config.yaml
d_model: 256
vocab_size: 8192
qk_norm: false
bias: "none"
init_std_qkv: 0.0447
init_std_down: 0.0055
MLP neurons of a small language model. Each row is named by its layer, matrix (gate and up: input weights; down: output weights) and neuron, and shows model dimensions 32-95. Each number is 50 + 10 x the weight over its row's rms, rounded and kept within 0 to 99. A neuron's up and down rows have the sign that makes its largest values positive.
After each neuron's rows, "fires after" lists the tokens most often just before its 100 highest values on Wikipedia text that the model never trained on.

L7.gate282:31 64 42 48 39 51 28 23 57 50 40 39 64 47 53 70 46 54 58 59 56 55 47 65 39 52 57 56 44 61 45 53 55 61 62 47 57 65 35 33 43 45 46 29 44 45 49 50 52 56 62 49 40 47 64 41 59 36 51 55 55 38 60 41
L7.up282:68 71 53 34 50 52 46 50 44 59 47 42 35 51 60 54 59 46 44 65 30 41 51 49 51 51 75 63 54 55 51 37 35 66 58 43 44 58 41 57 34 46 65 63 64 38 50 61 42 43 53 60 53 48 51 45 42 57 33 47 47 54 57 52
L7.down282:47 36 52 35 36 53 58 50 42 44 67 37 57 41 52 63 51 40 63 29 64 78 61 61 50 55 50 40 67 47 50 45 47 39 50 49 56 45 46 63 44 39 47 45 59 65 49 39 43 56 50 58 50 54 59 64 55 10 58 50 72 49 47 74
fires after: "S", "s", " Tri", " S", " Si", "is"

L8.gate621:46 69 44 48 51 58 52 54 48 58 51 42 58 49 59 32 51 48 47 42 42 35 42 27 69 50 60 65 47 44 47 34 46 40 44 44 62 47 50 51 51 44 58 59 51 39 54 55 63 41 41 50 69 52 55 53 47 38 49 57 41 34 69 77
L8.up621:57 44 29 36 45 59 46 55 68 50 55 58 43 52 52 57 48 49 65 42 55 37 43 59 49 64 49 40 55 62 36 46 47 48 42 58 49 62 51 61 70 55 53 33 44 41 37 56 61 55 31 50 47 44 53 50 56 60 56 61 49 59 43 48
L8.down621:51 50 50 48 44 40 61 57 32 61 38 64 65 37 58 42 41 35 57 37 45 51 57 46 33 46 50 58 62 29 52 35 66 51 50 67 53 42 51 57 51 44 58 51 55 64 70 44 50 48 60 46 52 44 38 54 47 42 51 53 48 52 67 54
fires after: "9", "1", "0", "8", "2", "7"

L4.gate657:45 47 36 45 67 63 49 41 33 52 51 58 68 38 34 40 46 62 51 55 55 47 64 45 38 57 54 40 57 62 52 44 59 45 50 63 29 31 43 40 61 51 53 59 39 49 62 56 60 59 44 25 66 46 53 47 47 62 65 52 41 49 33 48
L4.up657:44 42 48 40 56 47 41 52 50 55 52 47 57 57 54 61 50 65 43 36 45 68 52 64 51 49 57 57 62 52 40 58 53 51 32 48 40 45 41 38 57 42 47 54 47 62 41 38 52 46 54 51 44 45 43 27 38 59 62 58 54 68 48 56
L4.down657:64 58 47 50 64 54 46 48 47 46 68 47 56 67 63 72 49 37 57 58 58 66 61 66 40 51 59 77 48 37 59 63 65 63 52 39 48 50 43 44 69 48 46 50 65 53 35 64 51 52 55 47 34 39 52 42 48 50 54 43 51 46 46 49
fires after: " ", " sub"

L8.gate34:45 56 36 58 52 50 62 61 57 52 33 48 68 56 41 57 75 40 65 47 31 39 62 53 31 49 70 46 60 63 46 42 58 54 58 38 45 61 48 49 60 51 37 46 63 55 61 51 53 38 60 43 58 61 61 36 52 64 51 66 56 65 58 48
L8.up34:55 50 47 42 50 48 64 48 55 38 41 59 52 41 44 40 59 41 63 49 61 44 41 37 42 26 47 63 39 55 51 37 46 64 50 46 37 46 54 61 53 36 52 55 43 54 47 54 46 36 53 18 41 58 55 41 40 50 54 50 70 71 53 60
L8.down34:49 50 47 55 76 45 45 55 56 63 52 50 51 46 43 29 33 51 38 51 46 34 40 48 46 38 45 43 54 44 33 64 59 52 48 41 48 37 53 48 32 56 47 35 46 55 52 38 54 38 36 48 46 51 60 62 45 52 60 42 55 19 68 60
fires after: ".", " Mad", "th"

L7.gate373:51 54 47 31 49 62 72 54 43 30 65 72 39 37 44 44 53 53 53 61 48 55 49 52 44 43 71 56 48 40 38 48 38 45 54 51 54 51 53 31 68 48 39 55 42 48 40 45 48 51 61 40 69 51 52 32 58 35 66 38 44 40 53 57
L7.up373:48 57 59 48 49 53 47 56 63 63 49 64 57 38 55 44 53 55 37 30 44 55 50 60 44 51 58 62 64 50 41 69 42 41 51 55 58 60 48 44 47 47 53 61 56 47 68 51 40 62 33 41 51 48 52 51 25 62 43 48 62 35 59 50
L7.down373:56 62 46 49 57 37 42 57 52 55 51 49 53 50 58 44 51 57 71 67 50 47 64 56 46 66 54 55 58 30 48 69 40 76 68 45 38 49 44 48 43 57 38 52 49 46 47 77 61 50 44 50 44 47 49 63 48 61 42 53 51 43 44 50
fires after: "==", "===", " S", "\n", "-", " "

L9.gate190:43 46 34 54 65 48 35 51 57 42 39 57 74 45 44 52 43 62 75 48 41 78 65 71 50 54 59 55 33 60 58 40 72 39 57 53 63 53 39 50 56 45 53 56 54 65 65 50 46 50 42 52 44 41 47 42 58 64 38 58 47 46 60 42
L9.up190:50 47 43 51 45 53 60 31 47 69 48 41 58 35 43 49 38 57 59 45 41 69 66 49 54 43 69 55 22 55 48 64 77 54 50 51 76 44 49 51 45 38 56 35 32 60 42 40 46 49 52 54 48 41 57 57 44 62 69 49 52 49 56 47
L9.down190:62 46 54 42 70 54 56 43 59 34 46 26 71 54 65 21 27 57 62 45 37 69 56 57 38 60 49 65 23 53 38 49 58 57 62 40 33 50 45 63 51 45 41 54 54 58 29 61 44 54 53 59 48 46 58 42 52 57 62 61 55 29 63 56
fires after: " |", "-", "---|---|---|---|", " ", "|---|---|---|", ";"

L7.gate577:47 53 65 51 40 60 65 48 32 31 54 58 55 48 55 57 54 28 64 65 60 39 54 63 62 62 50 48 45 44 67 57 55 40 51 58 49 51 54 45 50 60 51 41 47 55 51 53 53 61 55 56 50 55 46 62 39 62 73 49 44 37 58 71
L7.up577:44 53 60 68 40 52 34 48 26 26 49 47 44 48 53 56 49 49 50 53 74 44 57 73 38 40 50 46 55 45 52 55 54 60 41 51 66 49 42 33 51 55 42 44 58 63 53 53 52 64 54 34 40 44 49 43 48 56 53 57 39 56 49 64
L7.down577:48 38 55 46 43 51 48 58 59 53 59 54 59 47 47 55 57 60 44 35 46 40 45 55 47 45 56 41 60 53 25 66 59 58 54 48 39 45 33 39 48 58 44 50 46 37 34 58 55 38 55 66 54 42 63 61 39 60 53 35 43 46 38 43
fires after: "\n", "2", "1"

L8.gate224:45 53 66 52 49 36 50 56 61 47 41 43 47 56 59 29 57 45 50 46 67 54 51 69 25 30 43 43 74 48 50 55 34 59 49 49 51 63 54 50 66 35 62 67 55 38 37 53 46 38 55 65 41 30 57 55 51 54 39 46 45 47 63 39
L8.up224:77 48 55 56 38 47 51 53 49 49 44 46 32 40 54 49 59 40 56 49 46 45 50 64 36 43 44 65 41 48 44 51 49 52 65 50 32 56 46 50 53 33 44 56 56 56 33 55 43 43 63 70 65 31 35 49 48 61 52 33 48 47 49 51
L8.down224:49 44 55 57 36 53 53 63 58 58 50 41 49 48 47 54 53 29 61 44 48 44 57 68 40 57 37 57 72 61 60 52 57 68 51 44 59 41 54 57 49 44 57 38 61 54 39 54 53 57 40 61 49 26 71 44 48 55 53 44 39 30 60 57
fires after: "s", " S"

L7.gate287:56 55 44 52 67 39 53 39 60 54 47 58 49 41 55 52 46 41 55 59 49 39 57 38 47 40 57 56 45 67 54 44 46 47 48 52 45 63 47 44 41 48 27 47 46 63 53 49 55 60 49 51 62 54 52 59 52 51 52 62 44 37 25 51
L7.up287:54 52 39 52 53 55 52 51 53 35 45 57 49 31 49 41 55 34 45 48 37 37 61 51 54 59 53 47 42 45 59 40 43 48 70 44 66 53 52 55 57 63 44 46 59 58 28 50 43 47 48 44 57 53 55 48 55 73 41 52 36 31 45 56
L7.down287:52 45 36 31 58 55 46 63 71 49 49 62 39 55 47 53 62 42 39 37 77 53 60 45 47 35 57 45 51 56 55 58 47 48 47 57 39 54 44 49 42 63 43 49 57 49 30 56 39 64 65 42 47 58 49 59 61 62 33 39 40 34 22 54
fires after: "1", "0", "7", "6"

L8.gate18:62 62 35 62 48 51 48 51 49 53 43 43 55 36 52 46 48 50 43 63 38 50 44 50 47 53 66 58 52 58 52 58 52 54 48 47 62 30 35 39 64 53 49 70 47 43 43 61 44 41 41 43 40 60 52 52 56 56 58 51 52 53 49 71
L8.up18:52 71 48 70 50 69 60 46 37 44 43 42 33 52 35 49 26 53 51 47 39 61 32 36 45 44 52 65 65 67 50 58 28 46 43 52 47 54 32 66 60 48 43 48 50 41 46 71 66 47 43 52 46 48 40 51 55 44 63 65 67 42 58 47
L8.down18:68 33 47 56 58 50 55 55 61 65 41 51 36 55 34 50 57 58 41 42 57 41 37 40 71 61 52 28 52 50 54 60 38 39 54 47 59 47 19 55 50 51 47 56 54 54 67 40 58 59 27 37 40 47 65 50 41 51 45 62 41 27 39 59
fires after: "1", "3", "th", "0", "|", "2"

L9.gate83:72 61 46 64 36 50 54 49 47 36 52 52 77 49 53 45 54 49 70 53 55 38 46 52 37 71 46 65 54 36 62 43 50 57 56 73 52 58 48 40 47 59 44 51 57 38 60 40 58 55 59 49 48 61 53 44 43 38 37 59 57 47 32 48
L9.up83:37 57 50 28 45 51 59 63 41 53 63 51 54 35 62 73 48 62 79 55 64 26 37 43 52 32 38 43 51 49 47 42 50 65 45 47 56 45 44 48 44 45 52 45 56 45 46 55 57 42 52 29 44 53 43 57 52 60 42 60 69 54 56 67
L9.down83:49 55 44 65 55 66 43 69 54 56 57 54 68 46 53 51 41 46 39 71 60 50 55 49 45 40 43 55 61 56 51 58 60 52 43 51 58 35 48 45 62 66 46 63 44 62 47 55 37 36 49 52 51 51 58 40 44 71 65 60 55 30 26 39
fires after: "1", " of", "E", "e", "9", "7"

L4.gate312:51 47 51 59 47 62 52 37 63 54 50 53 49 53 65 46 46 40 60 42 59 26 28 52 52 51 53 59 48 50 52 37 57 40 57 44 61 41 55 38 46 49 57 52 52 46 64 47 44 59 75 31 61 50 53 48 50 51 63 69 43 46 59 51
L4.up312:40 35 33 52 29 61 72 44 61 32 64 29 48 44 54 61 37 46 39 40 50 43 48 34 63 80 55 60 46 57 52 53 67 55 53 62 36 53 52 59 46 56 55 49 55 44 59 18 41 47 42 65 44 61 41 48 41 51 62 59 35 60 37 55
L4.down312:60 40 49 65 66 70 43 54 47 46 55 44 66 49 47 49 52 56 44 58 47 52 56 47 47 50 64 32 63 65 35 50 71 66 47 48 50 49 59 56 51 44 36 48 27 41 33 20 50 35 47 56 42 76 44 42 38 73 48 41 52 54 57 58
fires after: "\n", ".", " He", ",", "-", " he"

L8.gate473:40 57 38 48 49 34 56 46 44 39 60 44 58 42 61 65 44 69 65 47 63 54 64 64 57 35 67 40 34 44 41 61 44 46 56 59 43 33 59 57 49 51 58 36 63 72 34 55 59 59 55 47 56 48 49 52 37 44 78 47 45 51 45 66
L8.up473:50 41 49 42 52 52 51 47 62 52 54 34 62 45 69 56 31 57 51 37 60 46 70 65 44 61 54 54 31 51 49 55 69 58 49 55 51 48 47 55 48 67 54 41 53 64 64 47 64 62 62 65 54 33 40 57 34 61 65 58 52 52 43 65
L8.down473:38 46 63 49 55 50 63 47 46 36 62 37 61 50 58 47 50 51 52 43 45 52 72 45 41 67 23 49 50 57 57 39 60 50 44 55 55 39 48 49 43 49 43 41 37 67 61 52 41 48 62 45 41 33 44 67 46 42 45 51 46 30 49 51
fires after: "2", "1"

L9.gate452:57 52 39 48 42 57 55 51 28 54 47 35 51 57 61 67 53 44 62 46 56 59 54 52 48 56 43 43 56 63 75 48 34 53 43 45 49 50 34 47 63 58 55 39 57 53 56 40 38 47 45 53 57 36 39 55 58 56 47 56 41 44 48 44
L9.up452:43 65 42 41 50 34 48 40 37 46 59 56 35 44 61 53 45 47 40 41 59 48 60 44 45 39 56 43 48 57 64 32 38 49 33 52 48 49 46 59 62 51 59 56 61 62 51 56 43 42 43 51 68 34 43 43 38 52 52 59 53 50 30 58
L9.down452:49 58 51 59 49 39 41 40 39 35 51 39 59 43 33 51 26 51 42 45 45 43 38 61 60 58 54 40 44 48 66 62 46 46 45 47 45 57 67 57 33 53 48 56 38 43 48 42 59 51 65 44 27 42 55 49 45 45 47 31 48 42 55 61
fires after: "\n", "===", "==", " ==", ".", " ==="

L7.gate590:38 43 65 36 36 41 62 59 56 56 53 49 46 50 62 46 52 61 50 70 40 56 57 42 58 63 65 51 57 53 50 39 41 60 65 38 36 39 61 44 51 56 50 43 44 34 43 52 62 55 62 50 28 55 69 38 50 29 48 53 59 77 48 40
L7.up590:60 38 62 72 69 36 55 34 51 48 41 59 51 39 48 48 55 45 52 35 50 36 36 52 48 55 59 58 49 48 54 41 46 45 47 54 49 50 34 41 56 60 48 64 67 60 59 46 52 61 45 44 39 49 67 32 53 48 41 35 47 32 53 42
L7.down590:36 65 36 26 76 44 52 41 48 55 59 49 56 45 42 41 37 49 54 49 43 52 62 58 43 50 59 42 66 61 40 35 54 68 50 34 22 39 42 35 58 56 42 42 56 54 47 47 40 54 45 46 34 46 56 44 48 57 69 53 50 54 42 57
fires after: "-", " (", ".", " \"", " wh"